Part of a small language model's weights.
Size: 14 layers, width 768, MLP 2048 SwiGLU, vocabulary 32768, 116M parameters.
Architecture: RMSNorm before each block, rotary positions, no biases in attention or MLP, tied embeddings, normalized queries and keys.
MLP neurons of a small language model. Each row is named by its layer, matrix (down: output weights) and neuron, and shows model dimensions 256-511. Each number is 128 + 32 x the weight over its row's rms, rounded and kept within 0 to 255. Numbers have three digits each. A neuron's up and down rows have the sign that makes its largest values positive.
After each neuron's rows is what it responds to, as a language model described it from the Wikipedia text at the highest values.

L10.down1585:153130135056182100108101106121112157149120123185179155096169128149099122129103132140108177070106185156185115180187176155133108124182152107184126185144086120143113135067153100154182136130151116153166141088160118135181115131120154099124159075151111134092141113132178114144132126106077151104175179155140132115127108160100106137146165060126198079105105095162090109103126192110090148108078140079087112184147111110074130171124149165110146134133139133093109154142096061144156091125142164069086128123124066146194143161116104144072159087165097049119109135095109129078145102137152100127120092107138127151129104116148117090135097089123134089148138123116160103113119147092152202112142111145169153094138090112167127204202103154170130080110102189078095096086161096146116128196144151
Description: First or early word pieces of unfamiliar non-English proper names, mostly South Asian, such as train names before express, film titles, people and parties (Sharavati, Jazira, Dalit).

L10.down1564:182156171117171130097170163145172064087107142141115175115088182170131167103127096098176125108154137162113108129130081102132084151145115174123076139138089084195096128145078138154160121058123178112164065119118099123097088186099156181086105138169131172133143144114078194107138082100131106132127183122089113101089187201164116154139148118113153101135158183125167189143128101129066104125127149227123169130128164099133107178171147174157110128197123063099163073070157150093182177099058114126103122075160112195112156101143101126147127138185113176154128073176056201129155149175098097145150171133166134137117167102145113124087101158127130190178148159162073097100081148060128128105097087109075136154206108128162108074120148157168085137161162194117140121133155106158152137153104188
Description: The verb, auxiliary or article opening a predicate after a long subject, especially fixed phrases like played a role, took hold, taken place.

L11.down1826:174189134200125164131078112103120185199144165145105098145150181143130113113116148084130158182116127064156164133136151090115129232123135095182187137137097127140125072134111133135129106151162150113137102117134093148113171097143128176133158100125140190074156155162134167095154120081184124134177140087147059109100144186148106150131119143126118107136068091094159136119078075125156144070120124136089097174130136097079114124157107123177130129159157129117104199169103205134122098071194062139101209181175113080142131066220116109151118127113112116152086083116090226100095165135098161126165106120126082152118146113121150129127117102128113087122192144130162085156101129116093135122133154125106182147195128091103120131157108105155170165158119152190120184083160142116122137118080081
Description: Final token of a sentence's subject noun phrase just before its main verb, e.g. "It" in "It is", "Brigade" in "The 55th Sustainment Brigade was", relative "which was".

L6.down1731:088145155141142106088171180135141091086085103155169095135144129151106124118127148121141193100112120148145087101088133082115137098124143090130138150170149172093086108069075125121141184143135192111102152121200127125129074198145105148137145116083119090074091133064059118116131172088115119097148175172140117159136109175140176113182196101137124086096085117100170146100132082173118101127126079139125128114147130095133138155110110136202150081123125173159091095131105084148136136123180130137154124134071107081136003182148181078119141177130102175101126105132096144172083129132134161099167155127171083083108135133087148121140158184115140138156089141107094121125125150121142135070161130171084122041114129167067148106148095137154135134093175107056147123108091173133109151115162096
Description: Articles or modifiers inside set phrases after light verbs, predicting the noun: played a role, made one further appearance, a fresh breath, to the fore.

L11.down931:123161154113139058099077095163118129146093129170135083156151129127174152131171128117152163102144151085060206166153067135143099051125187140109100165154187195160136053141097167083139100091176081198125149141109129133164134070096112163140085134131107120144091147145166054143156134179102164145134147132097069083135087141120171156149105170106120078105162132113125114100098112129108119079136106074183076103114135138093148153141084178166085124150131136117114109110139117142106124110145163101154124111155181186119119197073162199136176167169116140144084153176108139106123117142133114146125142123086143178172101156106140088138060137135138106168119141188072120101108106151137131136117082124076127131141172171096121109174119155134049117107109111085155199099116138168096115183074170
Description: Opening pieces of words split into several tokens, e.g. ref(used), Bh(opal), Gh(osh), Vol(vo); also table cell separators and Ref. column headers.

L10.down1621:094103120164135113089148079138127128143172115151081098136134137109178033109096201164118113129126100106124149134181110134162180104119137119098207116146081080124133109185169135111076092140122121129115145110141136163170156197099132200120123123128118217156134136164216083100159177099173142099107109106183119079171177128182066139100142148176177119146124126110078147107044099136120145089098102131136071132098134184126138103148116151112188135161102169119190156166193135145109144152122085072060155107121103156138103077068127086107168139157133166111114133128066121166120158148149161144100114159098116115113127076177086079150110119167136097130105123088158115184105191071163105164139174056129155204101126088135109115124087143136187142144162104139136148100128119103177097140093084
Description: Nouns or "it" acting as the subject of a new clause about a thing or process, right before its verb, as in "Construction was", "it is", "The population was".

L6.down1457:116140124129100165183152128124151146120148099139161099137111101125110136105153150119168183141165165127092188125130146087141124160085167134141097125206167124162161149183143154089098114127112115087088073148094121166061155101075114136128134141110122130091158080110075122158120171113151091128161157120131120079119142188178132186108110081114093174132186119107173156030096150141161136132128201153202175082103135083132092141121111191140100176065124085147136169155089140130050092116177094058137118169114067185199103160094194105158123168146154149142118125120087177142119134073094084124144123092081120210118123109145121149194158125218114157121143173103146146090143132091154108130161084125146139073154165114123173156173141096164139150144156141077149068115112110163112183120148113
Description: Pronouns and relativizers that open a new clause, each referring back to a just-named entity, e.g. He or It after a period, who or which after a comma.